{
  "num_hidden_layers": 11,
  "hidden_size": 512,
  "num_attention_heads": 4,
  "num_key_value_heads": 4,
  "head_dim": 128,
  "intermediate_size": 2048,
  "vocab_size": 8192,
  "hidden_act": "gelu",
  "norm": "layernorm",
  "norm_place": "pre",
  "norm_eps": 1e-06,
  "positions": "learned",
  "qk_norm": true,
  "attn_scale": 0.0884,
  "bias": "none",
  "tie_word_embeddings": false,
  "parallel_block": false,
  "init": "normal",
  "init_std_qkv": 0.0224,
  "init_std_o": 0.00477,
  "init_std_up": 0.0224,
  "init_std_down": 0.00477,
  "optimizer": "ademamix",
  "learning_rate": 0.000366,
  "beta1": 0.9,
  "weight_decay": 0.41,
  "lr_head": 0.0106,
  "max_grad_norm": 0.5,
  "warmup_steps": 577,
  "schedule": "wsd",
  "decay_fraction": 1.0,
  "decay_shape": "linear",
  "final_lr_fraction": 0.1,
  "batch_tokens": 131072,
  "max_seq_len": 512,
  "doc_mask": true,
  "train_tokens": 734600000,
  "max_steps": 5605,
  "dataset": "wikipedia_en"
}
MLP neurons of a small language model. Each row is named by its layer, matrix (down: output weights) and neuron, and shows model dimensions 0-169. Each number is 500 + 50 x the weight over its row's rms, rounded and kept within 0 to 999. Numbers have three digits each.
A block is one neuron, or neurons of one layer that tend to fire together. After each block is what it responds to, as a language model described it from the Wikipedia text at the highest values.

L8.down46:519529522447536572520568495483505536481546502538511464476491456551605540541413492567406501485533643549506499519506614508487525516388615490500493565525465483538518618511475443602504491499461507491497426534485471344511521507507528457512509413500476441484558429437492472442482466487417579561537519544487524452463479394468540522456491435454486423466499570526509525469493428519513519493484521479472508540485445589500508477511480522580571476451631474514545356455508456506487478520557485424466464511525436435481540420
L8.down288:481452442490494570467459595521559662488500554458481415430501482601422521586498427533491504461556563538380547469509511504534490522479461455585472466396501522516534505537434531456497471504514562500527558536558495446470495528463534498511444494496500449575530338475463572493426522506464591550543502505430453535448544587472519558568485546499491503536571491516545567469513476456481549507517594441554526474608517501480602464584484429535476467509534585491409489524542472479415523503500497365375515589588482495478497527
L8.down322:474480434432495534497547477497464573532492526482480489509511540529500461461530507534466486586530402483523534389541465592448477564445542550535431467449444528443588400534376517535449526516479523510616521496452544560484514472438479488540566542510458477433450457425494545455506514465433507504447423551444511473479459483457445495501523597525556568516539508485505454482603474519423452429498506566602472433512506492392484602619482550567535587485530480536537496489543514528567540434486491550572445498489503532486541557
L8.down402:514473363469538436472581519592516562512445537493572523472513468496593479588520529629405563566552486449484468591508616553496448495531409431483613517566436499457549476474490542559546467533424551475462468470460498542631495519502472462365572482587503464558495421492558518476502582477532516443493406376533439596457582483446565569486606519497509456399519429521535486548389562556473540434479518490504506553515518572462581579450505515505512501534467499432491515475473606563523514609412505387491511423467408415572480549
L8.down860:522607502496465412480570568474487535513402491455485547487462418410461524433597507500583534530508455566488593496426490549367415470470380521506483466504501513535506525478599569524524559440422502489414451643488478493493437506505543517351474433507428531500586438545573508552454510438499532508555483527540487472469515466464494543543439500507536605508541484494439473543463544550423458475493588490432501464590471484464551491456491457610500449641553628562451468490515455471563495445501554508558535538471467462544522416
L8.down969:439559417465505484490476506513460496520567546479487485469540448556574448490472486527436487504583506378554487584536514521538571500383535521571532450484457427525552489504401472565551497439448486526465510480479471530581507528386495457534508567412522382476508390493509428554397525558500483580529497435488557476474513609421525480394602582499544506476548574458523471555508497466541568509513464529476519503555480561462563540541562446495496552496497450523477485434537425472547520508495535541459501526517489531481542492
L8.down1569:488454497589439471494536476485479441442504523588500507433500492496556537507523526432425425496481501595552553526522538530490509572505463565408507495528454533466448546520472440497480510554503506464481531488606442413602530542431433532454439426478522521497413486504457516554496542468531446645509537539508391496562514439499373524554505508509478467428577517524505493528496578574571598477527498420457492417488519570566444501526516485552481480472432596536502480458445463358542565397483426471508412513405485454495488445
L8.down1904:507509560568538420499468486458481437556496451499569464569514564573663460467380552542506422478354459512497573493534512504464367504528573547551545532527517494470440552509454446479440437460380445500576462552457514397459409460467466460514486445479499486476496542496519424464511531427513501503496564514507496486533463454497491478507452422519527559505467478572450474516555595460519566448471497481494547543497531578505463618539507502524477497534565452565509486509550498541496566561522566435518503509481484504555651529
Description: Personal name endings

L8.down69:419518535550512546504451486577471554533493424530529479497502512622510460510561420441503400501515618561510556534481537537497533466494618444494478424396560437483499395446466509450485475580419464486490510511518477522492454433503540619498569579534512543542531523605505484514515453437432511489558472401621472546557534514481457528480522541512502507549409490580513508467474504609485406539499527536464533520517567536528566522453469465597469536484519495509448502580543430466450437470421500497463529448496518567501460502
L8.down1101:546440481507467495534408497482523527471458446347569518560485593515452468428484478427444480491501451632538538492477541540451578543517455407527429522510433561522561498522483543434417511564526427488449477485429493535516467381493518498516592517563420540624443454611480451554532502401528459545457465540486472552505512509538438479554551517574543452516482495600541490501439535584528486446453503445475510591492490482546537467551432526452542462408541529627527550411457433471517494490538542443401430467483476574509389450
L8.down1253:448501481496434457518434479481521443522512504361493478464479458503432473497537473456546485442471594586559505493563516568473634421493608452563462507490561462538502465585540541478489552495458511593513462513463478494603417497468530536394592505464423540534530448492484484570522469474594467433424485507506670451444537578455420532541578533490534523488511518515526467462492490579477513498497524430508600563500416596548557352454502418507546525518558546480487527459522435528555479454507525514425477427482456569492484440
L8.down1340:550527556418500476501498452555456469469469567536500502536455525499605518514493467460503497452475691481441528452517581466415467509507572450526479454520523425566522518490415495445631510528420465546557533458504591556498435479481472498471510501474435551499371504505485539524493473484527476530534434496479472481506470474487436487552574509646545512557466503481502550511492555577439486493465501534518540498629525522482497419320568444500484446554481582456471474416514440493422536456490584534436524492547559426564510492
L8.down1452:528554499596432485495434479486436537475494552501479488466546490471517520571403478529491578518502521543415533436557495478438468524563491447487506413597389473529466458452452481465430532542582622559525534494528525492462465494471537583493568494493478444534474490416458494561473533537422501503471463417473457432472526499534596479576564449454575464479532472477515589513428494521528478513457449510537487525542515553400543400488475524530518515501499462475513482563429451601488482431472543490480471494492543473456520518
L8.down1559:499522535472516499578488436531501512507495531538525493568502495531318439487507373550560574431461514472442540519522455461485417397538470440538521463492507473460494485505529490540467537537486497509613494516434457484523556577466445547395511517544421442533485547595457561526450418563522580475552526434467558377557482454436516472438523444495608554494434460506455475594501531468481446537497479489477500511488545507471524544512529507533481525552449493503474558501455376493566587440429510514511455529514492507551431525
L8.down1758:433458557511492575547498471513522566542435536533415605515507419589593481493545528380449539449539619603573535487442552513468488473517523396416488541464440452504525518547442484377577461513497504533484526549428468547443490525519445480580521432476486482511621501507491529524433475591564503530544496519487447428478509505593522558512447442566498538496465476539456543501480510558525597611436564583400536554501477563522564507404528552559412487547450458451503590458545496555455528442506513439575508519579456547520455539
L8.down1992:517509420481535512500539478542548509551506463518540516500555411532516488575589504432485551470443507491562450476553443507552512501478607452469452506485486516555508505531455519500431626501579392530470549391529520512513452486521517458450487567545475530533552389424480488501492637509470433452511428527511604512405518591458618460555499527541473527543426480451585538509463455506515405425542508531475494486461476470560553493506439485566551450493541536488509545399469485584561534479569491497466481397485523568605547507
Description: Clause-opening boundary

L7.down587:542471385465532486424451498448521437528519528527514504640520457533476490502498525512452432535518515461530503499330527454474592536523470437475444464517520527465525508392558580544518491480437466439508548470469542470518534537430500497450449514544545496487567447451442493468470541535450535551502447543457603442528421525538450440430451519449585631503489592476510533575411488441496441499514457477541531444440583531352571503472446479433472477562516580472473548448435538436570479357537494467616468500546495515559451535
L7.down1762:492575421479446540548545514457469457465490456656484524550491513445506480457498458454511522333462570449469457548573553541462476459468580584466545507554473517485470465500472607489454509515464554553437553535522455562410420541460593518484563534474531515439493486482639439478522501429488463507490456431548517576504524537493489497487469483486499608509449493562475479459497545452500511480497440525429515523504487618534474484523518514519481508549526394479502510455461592428468503503454476503437490510433505461502437524
Description: Mid-number decimal points

L8.down97:481438540506533502449459483461487530496476566504514518536616591542500462535450396524573478520459484495399580468402502469575436493512490553451477444444522511473529583518513452484584501476514587484539503496520495530455431454420442483565498504512540411504540560472482499544501500483542495604529498538453508537498469479501618541562511437508657544502498572587456516445529521404465444518501484520395537463396546510509500497465505534459543505467492482449536439483504480578534466449512448452410540499537541511535503612
L8.down114:452465562517508560493425536505419484557496446480527475518417556497522415488503501456456479520501373494545466478522482572580509517522426545556342581501511530469455530540556524483463477491398410506482469472477424496525442471472663479549484474470506528485522498465531504463552482508545457478453484495477546572483367474449385514495444515466498453453489569473548476482471480493542527476601491480452577482417523593563483473524506449475438484453472463549532517470477534471546422479469518455417487519467512490480548498
L8.down285:444472523532467588527469535492511492551512511492474549515458571476475526483447488488548547503516445519501487467456551583617467501476536459548473482516582492449583567476540446427496524447489580567535534465479447468507485470492413537538480516495519521461469485542458535563534497516541414576498468495485507489497468423415524555507498533520548510458482567454509496481498491430511485516587496503342475471497530525528500464504482442499512498493448522418566438441480427569510484474530462501536505484486475523475538541
L8.down1326:486418547527538502467449516451484548546512489489548548499426524489523492538523562524583457471488456493523507437417501512573486537452547533610412472537560528503479561521542515409468573443507469503492497458497447512482517533495435420513474506518571603442504482511431513489526525531512436506521541503503540458504495487490487537504437501517540451498504462522438478457506570467582462566558489490338517479516584474626490483458460452437510503439430528504625501455453420525500450521569441521523475500510516506567529524
L8.down1560:422478547534505503540472543472569481508502505543473496597360562433459527527514506475573489361565517479463437425555561532586470461453527506563474464472567549517521605509547493408394527486489539512520523521466518515490462403517508476486492513462488555532448549513525507508561507501562512521501539478495446505437533522490531504525470507536559557472442485530401509464467457501513484523507494518462494432503494446554494496467515534500472527531493560415528437544506490539589482434501534535484493480532503489499530486
L8.down1722:544461458516554480535498518472524591495537523523589500426455522559451498423562531454536517494526435481534487506442469610421512488533448541581402496509505517490510604499574482463563563451486510489468475467461416558668516496524499492518519460440517530560563500558527466535460562474542450529580601470441461478483494455475441487513463514504515516459517514487468553420465545496552585489614556504447519504556605425523543424470494505517525435448457434552476442538494470479487443490560525476473565560502535535522474574
L8.down1838:510365518483509523460462493454578552567552432536518548509477524507483515516541515480548464421495392506519512557449492563513484488543539558448532459501551512521544648493539458383480498528482571533501569500485445517526432493456572455423542557507443548400490551588486495433446521570522473483526447491433506461450551484491570598490426517547513474506485489422591405432551504459453552496561588526401464519498425450582497494404593537448555507479544458464630477462492486549522482521481470502463511497434579495512485482
L8.down1842:471505504409550537512482535561498490518516450549526541527451470494507463504588472548514552499497529526477500437434452515554526533487550507487427530518464478503508569565445550567487347510569501453514523420537493464383511499608535504441532512531478517526491581532491513556426539581428554467544400493545515357491496506498503496480483528582464421483577539488475429461466528584448455481603524552490475513496481561494525524411542402509602478457441547406520531429529494517483558461524490519461524478462453487455418511
Description: Section heading start

L8.down108:556510432475489536502454594546487510492482532545355516440483468505497452521541457501460592478422443486462515480515516478501457453504502460582615528492477441467561454498431460530499542550455483524524503488431511517389467426494458467446581543494490515531504486482478468495566526513531544548536459554495500510493580462448521427380560501501530542506494498492430514456472529545550512498488447605527469554444461619457469596584499596458548601503551538527447500575457541599491501451569535475547452481519424506547495438
L8.down302:500546439499501512531478425513504500611541417498492481586494531479479568478551486529487529507565494529525458606447466555533520413485506458490448549567425573501479399499512522507472613466480494391447430419547473456506490441490542506447502500503471503466508469532532541478510583439502463356561458443508563597428484532475559571466541491366475428487498450467538547519527504455524408434629460405525459566491476595562478459515545506513451518544516472488555519526490515556529496526519564464477608436493494478470457484
L8.down310:514420444583498522501547657481437523463548557493495445449461537438584492426468506435557638510534534483517430498506513518453440549507444582527483503454518508440523520445513550466509509488500488504449586465440474479454572491580461540560513520556600556561476473387439443520502494477567446406514547468627524498542465519516343473603581548515512516407543539411474470470599490557536405543465474555500443426499461613465496550601475446506447545488572433606514558497457535513511500417457460537530449519496480610498419435
L8.down479:633538491464455465493452521496534471497467557385539569513497454586667492487475534513527512516484620426494509471507595432498503494463477473540529394478533437526538502564412554493480467503538436587515498458485490508514537504559412451520562552461583559477464461476437514463515577592527426584555513495503468534562476553521441572449535571443467454480507552494473413450390480531526418552517480576455626536532525512584442546396471370532516494523496570426520593430569480567520452568525575435493542504641518496505524552
L8.down643:521511447477505559509504490519466512489545502515497441539478485428585448498493534561397544483434520464567557525416483471522518512560428503507503542442558604527542476489477492524514614460502431441473433406529484521441515469563431462536458591474511572510452489444422516589539489420527439519517482581541445617538460527556525478505587520486448590457503523425533489492502538491562498550572456503475508477415564597474494486586518557470453507545529506527371512505480493477494421472508551468531514472574402569460470446
L8.down967:518493484476556470477437492505427501423540565491383534458519481442565488500499513459461512569484553547497457498537546578507477493540548508483503517502451394427471424484538458491498563461490483554386580543481479490517482523488454523454545446546435557513553397597488481492437439635444512552514554576509453560552484432532551469508479546464568529494469432503468464480476437481445557588478413509534518460485493595594494485549544458381499515477464523497550549454585485536539425516477525441472498488492415466479407480
L8.down1901:538532508414518598492490454474416555512470489419488546519399426523469398484527516496543536511477492586537508612492543562477503467572459520507451495515446409440594452487614541511557558532477551593445437452526508532524572461472478415487464459544471482488398453432426509482505469521623438456551482493487490587460519557443384555569482560460496523491520494503584432387469531539500456565557442560518493504561464554448519479572502453440489565429470467536517464586469482526435506539473488554488482503488417486513547535
L8.down1957:505541475541449554497482469457453537490478532473382532459524504591409492509471549476465493495591419432458561484498503469614491459527563488411599436474531438552600466529541556465472509454519528580476429527451530448562487508453489566470506493568534447438542485564565443553539475528479560501472425506460518488499510546435621550473475555475703443471463433524384495484536452494493480477540495522480489509575468477487422482474471544515482539494392465593571513473534526456495447629531358595493559458450454563531471534
Description: Surname first subtoken

L6.down11:478492538556454548478424570467513479437544510523488543530536501519583496529584574461550508497472470421577488544525548505565534530484434544485480540510473477443544589514422487521463564534528521513535511469447484476484507567423459506511485469434496513451521508465410511408569528502483463507469605533455513464494542431512520512451452470517530563485418511502470463499459503549474514544412457604378533377491437555437496470549480627416468525531513533499568446528467489550519429431433488503541454431572477458516483559
L6.down106:520488460478430402442445552389547539510490572512454616584469448584617527547534537523503466587529471457552485474438571487524544452516450484607528516451457527516570524479464558475423563482485413503481500501567516533547472519454422614413426492550528404533530468561479544494560531565456476571520524543488557429478528525443574495488479477477464599542448566498486441499444353595540515562472480491434635492508476563475452428502508490477460527484451518500544478573540518479605442493580486537537489512460445454484519437
L6.down1308:516490530490497514465456461412484526477570533482556465509471544481484466574533507582480526543439523461494496437511574510528481480463360452549507536682505439513485577474604582425502450459437481516450469506518505511423405534447599556511484500445449529542463533497515464503436458568537472490584555509466491473484561524528557489482546397429535397451465560582508510504494509512466556551458475459457561486456505465474494543450533540467429471497549519491525502483511455487546481467533354504523436525558530530468453495
L6.down2004:488466480477461438492353625468515577462532576513463559490510504531580507515447547540453442606527531483461585506549527417522533455482448462599515552506449538495533575441503533525600462483475489656646516484509479522486510496455534511510469458543503476416491502485452431505498504505502501484536563529470509431485584557441533422565611504491492506564421492492446439529480495526523531543409524572455469484427457553482510558531461581486476520563530519611495479536479491473463485471522419508515488543469505485512466523
Description: Surname end boundary

L7.down877:481454533532452517536533486517526515557456479520492520535469511504469463534464460483495530514449598546511489557456476412569493493443506417508500452517502519428457524471584446510434493542494488449452485454429471445495559501467476461512476456513495521503455495515498516552464490546548451620498481542511521455532569473521503547506525538474595521509425581487581528472570525556531449459549511546528553514395519597494574510475464451496475466516485530557611507547540306440504432597469520407502443421537521621518461624
L7.down1219:458425538463447471477542472503580535468427478429586519617528486524458460547460454470516422469437591521570464523485551514574532568373475481507423432488467469475505563569563549544423478598540438442487458466462521553517577599542477498485473453517503601428445481518491507558427506546555476612506450583534518512528509419496461540546603570484566394499413533616481507443571494575527454394494534547542496510430479593601527444410431509485533497543480529520551560522500422509489421498496490505513450497471495620530528546
Description: Clause boundary before main clause

L6.down674:523509464582451449457532558470484470540542415500447553545530558553530496544474506429488483604428519381584558482490508390430435462408418490557510512539522505509611505556497507558409468459562441613559431396495506619508514599542415558539476461561470504473541529469459491636502581555436522477464519520592587588455531536459518508557492489489503468571508575446518503525436507414482439488488505421476474519393494438484463543471543619441490491531482554501527550399563479482570516428490512487524527493569504519500500503
L6.down1080:482544526580540497465498494427443530522461478537527539475479567431642493457483524410556481502536492532560414453549540515548502449516453573579567524474579568543465582507560486439502462487544451507474546497549584529428531549495488520438519530577606598499550474374554434482475523404458460529443565501540434480478374474484468502525544424474483500470531547516427452526521426491448508553417456454469615552466432572495521451478457428518501505547474520475544518623463464447456497587518445447496560443487472393502492424
L6.down1175:470519547537458521511471626534407526490452520415452532495476465504489426594491512477466583527397455557585383558570581593524533422487544521550454507555487473491537514538567413504526483508479470568438502464474484591508529389444534495485414518512492519499465540481416473422451538445558524434443505535488484564497551568517536527506538493470459521544406491493490484522494471480455470429450536572642540501477484441467368604413484519453469458571491525555465519494532452451506436475576463439503487503470550552544428459
L6.down1922:570455489550489435551530566564389559471489514486427560506491568405531460522423529536495444577559469521451485546477496438528495506519499588446516476530451555536514436443629542502400596456462462502483424431463426545552471525479493468538471552467491551447510435405495513497515468510558532543505531520480499498479486539568472465498428563448524472456446530478504493557557469489528480453451563563560455425461591493495501560488499531555495487515588556457499432466509394470561564561611477460530439412530470559442525484
Description: Surname opening fragments

L7.down20:539490514477444437482442598489600528430517599544514541511485489556469457451544506532509565421546523481507466464530443464524496556535468503523613563514499542516573595536519455473502577644429512479500514567472512524430477519514486474445476439560483491507532448411493494478492405446509473508477540545487510421421601442396443499482535434561541518573550458531397508522525449663512603499430471554500454434500483598499517402489429580549505452492442567521548489548566465452480477476463456395521450575446432439594468424
L7.down1186:505448471451465470558531549486509460519475564501457439524507462495385512506475495563515573494518535525457554520484480454491464423582496498496601461488462434436454419450362502476425484553437494560526492443464508374529505596595439531587538531492537517558483491489531456530441484548469461543546453466523572508464507426439479487451518393542545477437527504451583455500547423464574516456558500485548519520532450552458546467518536463515565509475438612579522537422388485485393476542429575469450506458487541523523449485
Description: Person surname endings

L7.down771:446476513555526489475512519518508447462494522536502513530339566471472494537480506489548453490501442489525525384521553489566513460450510538574421531453519566490596578620508440457502468517439491508551507479491440492482472519516536499520498536510539489492544535587482492490543511510481462492487573424441525485487507454439468533537476454501531486533460444515500468496473527518487490555508445470344443519499553466546484526447434477498516497498503524508456488504525409511602510510510499524566556486487512534563572495
L7.down1071:447510559532508520506474604487526523488519531512528548504452526534539487504435505493562514444536459440458565396488453522496511465450494498501538418447602484505412595563436494424467478527493607563481516453486451487467478553492419465482516538523553490469475490524495553530474474500462402547533457483476482412535466447458433529550452413519395503541502534537517518557458491517394530491473548445441440518509543437527502530376500480454538493434489535519524532548452480517476559438490526532532534524533511467510541576
Description: Section and row boundaries

L8.down316:513427507478594581435542554459564461568573549512609467508494467496592481633469502460430415429446469459476479512434507573415490456452485502485493431542522525476579598533488509488534419501482467507479545406443467479553555658483531599527501455507492443495475469449535468539444551488536483593545468521571433511554436549514553507456528550522562566444420479493476520487505476502544524516527471484457547532453548455492524563382471491512478462552434541479496531456488547507407496567490410457541684511466520556596494524
L8.down383:435507457506477436528465456507430454561493449507540423527483431389505497531560409530478441611501498514546509509537519503591511444481566401553490428478476526483483425487483601442557549468410523436618545410511501570590431568574384513451456509413470511555515492497519473590525512610484533527482524565511437434496417511465499482484524443639509539562476509473502509602475560523497516523459500444371440503499534406435486459553479523484322493547503515463450433455554478571428489600547668508433475489500470511597490499
L8.down476:555437503523405500442461539482524524490520516502489447496531459497498508499455525580504501536437496417590467519447531380501590512451490492474535451565568536514567535444488524505556494471457374508586531553485581462508456411479505522557508601494468615559541529485451528556492489364423580601505560529539482464539416447536529491454600470470470490543364411474451536512511505405497424546486399483503471465460636524400473545655555520451497521470579567527482394523572503450546408504550445447469430548495497476550440418
L8.down774:405484524434467497530467405502467496521557413449577551448410482514516545510480538552548542472536510496446566549443553488446456356555417470508435513455508431427483469454534485444539483501575481570521522488485511535511482493620431480509516535546496543508542500583488457488495482463466495543478513487530478510532523536528426497489468468485444475453412415475550491460473515500456405432535484520490587488494520569442463464464502536430474550522429619485489506478472521460517462582549388444572489453484522456513466596
L8.down1067:399459389523425483540488441456480416522450507478555629515432510463539542546528480490485440380450515484584480414513504508530574509429496589543509493533532472537484490584568648635471499488544401448501519486523458486523510465468521360505438525460550518464421480493469475546556489442428412494475515501630527541557536596564482545466501534428427552487465490547452531500473528474487501479492457512474491569490487425509502368519529537469540521467506514546526480405446514467534373455513585415443520502510437481554408416
L8.down1455:445450494582485454534449556382604537431438553421421495458513509478544546574480457502535511422435485502501472406450469525538458578493478526417445525503576514453407565504432492509570458482508477445520523476547581493448534451484457477495446472439540550472389473472534481516559507457490493532513531484484562455534442535454551500513508537545456497469501426491523520565548487528446525488497444423507472523498484489496456387489521537545510493448493521511490494477519557462372433501554542491457400466463496468493592512
L8.down1796:479614471558445504502496538508535428392483513537533542543453526582572557564494529555399507466587613502549508468543608508565536578412517439460398571485513471476503540484424413493498569420468413490550495514458511444474445549604441429541445532462599480561564478565550459599496465471562513494512567558459547514476533529440473538408509584474548553469425565507420550541495455472528519484471491482475469401490505527401554400541586496634380476438581577429521437493519529404520448560560576474478540474444503485477593601
L8.down1915:476541562399507424497577526480500478499441472517565512489446442547517459458529548516459621525495513537474398436492478509399473451488610480461514470482363545423505483531538618450560500569538513389529412529558571507452350479553610496519498571531455463463491450514433555479511511494468511522492624509506541524471501513492456418484509501536534536530498592472545474488553506438477475498505467558529439444521524444503555523490483553421523439448531480484445532489492585439506465463542500495406473624517481487416515558
Description: Numeric separators inside numbers

L7.down238:477492516480548456484661476453471503398507543367414515501561489474548411446475499459404505578467466452569493427603472467417580566518494441550488535477505480553492554587455462508391531505523478522593596568502499558520461434491546481458525463580478521473489569480545484668482471581501481549468516471453562569454486491521498476543554544554426551568506557582528556505666509554466479440498515472469414554499485535353526460458482552458412527528466577572490462554528483532482510459533397538464467462522439475587520490
L7.down1645:442548500506487461488479555406486489466452535478459514465488480509451461455393547558464505527415509520412531429546430484460566517541539511536463552474444464463477536492401509538520366579537520537569424513490439459461494488512599483523497521547445498448461514429456526541490440519497485570419399503455555495546451493581521492493581478480452489581492548591485510437562458564425585449537567471575457476491545621550495543480502535523591569555533445575452494550606506585456565557531614554461491498503455457472448532
Description: Surname start fragments

L6.down287:484428509523453568517457532566484430593497532439474457419456496496435511426447596429487443453513516565470543494647548535511509494543506519436493534479534503449514491570512421580487442437481561508464583520402551452555473454551458572449534463566560501545445466413503460525451525477520521449558527529507474571557470477493371520478514376422601404433496436668516427556574550473473418492434510568480497362453494541547524492495524477548559488499504575571402438504492497571509465560507505514421527505491396479440451481
L6.down1349:469607537514526542466547445476402475474501488481507528499508459564440536567452430477511556403542531512557580496559537486512512445514535412554552528451518480537514530510603455489364531492518404585482506451542450488616446443427493534469438536435434435534479451539423537423589575506540433424456466509578560516525562476551530478498564547482547566440474527451501483450532469483518503507469567478454448493508541506569492461534538408451488537498461455574454507566388503503574476445394551540529510504401480497497366409
L6.down1932:532442523495478392476591512478483611514518565448467550508570477520525539427509520518548510476450394480489494516371504510405521464533555504471526505430440412491426557529483508391500561492494504504480474594549508466672491494505406533525473465421422551502558508451466492493517511513437384486421508495446513522510456410400569506487449450580568505528536423500513464467639445517472437534558498512530495583536467502527468419420560428511536487507508550431533532448536459621520491503574541580495490450527373493447528609
L6.down1941:489536489548594581450519526487506471572500472598445518382591460474497418590537478476518557504539450454390498548488550457581564432479525496517564439555465456549510457419494538473448533494496560426395480445542508524504463444476355450502508519452546415504476464382454474606512507575449566469508469484455487535479518593498485482518439410437496546508479504448528445545499540514457489495391515466484617521446363524465524485562500544440554473524469539413513449413408617508568473553452481547484546463485529562544462457
Description: Number-internal separators

L6.down316:506534531482502443469491467486623463480452519529513489541353595482515470534503499491525481489562435523485549406463521463484559487450545516493392403507461532491462508522516443470499466502519439516538534412487441458523444489469430552506469490555532490557526583479435471503568472612487468551507586459500555488490475514468465574529410483523434552496497528503401471485466533454497492481455479561467497530563554458545508531411437501484562429549401517442577469437503437507577537491547495504532552494461505532524527441
L6.down545:441426598527523527467392546409527509443413493511520450564532516439472534562597543613567527406575590537490504565526485521539507470476488514452490491397513491445461484512487450477474537463556614511540546462499522489438526571491469561576513484445558422434480561463530486494453500507535534468564439516467459478411440528513558534466481506495533498470496494564494536506465554428482531472509513489418523536543451432548611568525534480524556526570423543429436496461518487473415539560503477574451512417543514447511502568
L6.down1628:455607454596516507499445500486587589420377619550494464547589482491531474535475440500474561482519506451455463507444614534560495479526489547475493457528409482523461511506406442506469493519601531527550585508437472489444434572454517426549461562496466494477465494537544463583426379485626518573585527468486483435472477413461568519491559446517471482579488460505459480599561503494382536463426519449518506449478528474526559524411417492479472508442530547555522395479526429506470479448625443499421526521503516547512585545
L6.down1965:535424545551529444502473493477583476433436484452475569490542473510508531461574485505510460440547585474412507465460538570494463457561477571450550561486550456520525506479516612596441483567431478557547424464554458450525439431449545481532488523518520426506577512500543506521508525520450574550541460362450432506595554495470479448501402503609620515460471559483498458451516485531529525452535507525495455560570563474401474481430507613521567526513487465490488413559428410481542536351539512545481509507526497416491472494
Description: Section heading opener

L6.down227:534492448518418521543479506503526474527480328520478517471478580505493489490515514500472594501465415555471442552407466461553557405476463509440510502485462407537464522504502466430458516476633475564545454477497571528546471475429425444530498571447497549457512578536593522471450519514528524561501524507462492530549549481512543601488553465597443441513430501470491483546445533417506502538469544458500494537557489453483554541548537517529507463488436561526546525433536523417552538496513582494462505443498548519462417558
L6.down694:432531498589505395535401494484650381426492517432541521555420548415482453501505539437497524470514513532504498449522520524400524552478513491451462453482599477566562479568471466588481546436502517480535541481402460484484497422538575556418489482567505548488490508515446478452420518513530545470546479511463506478485527527507493540513523434533555462467446544432546481490456565470501434461440504469522576537494456500604525502429452577559484557449498480489420571468480473419513493471548532473430487376481435519553380493
L6.down1316:547498484490590512555543421547558445561467509474480506433436440503570413501439523509498478537502531485487452592495575494402562509579466531432479552536531459571528486533466486575444453437453525537518560505429490505542507513528494566500533474471569526470471547464447461515450512503425413526518498487516481501461522518549408532612572488556584563470540629358580498438412559441535488440521446491591479580519568458500514522432433507445542530441430429467465502516481523502516445498524486494488492492542452490518522459
L6.down1368:503560507485491510489524515512531480490509579513475597487523489562556512493470487505400481560425452516523477435498482430439417579527396515525590516522506519442597643466536497462534492544518513535497548544470564553508527518442496452457487527479442517475464538465521491514500478549460428456423483565544452510561463451485511526587472430537472530599584521478580425551511512634434518526396476520544478485473559448429389488567524511398483457541441503537539518573504505482476566497551532461434429543502467492490459526
Description: Comma after sentence-initial adverbials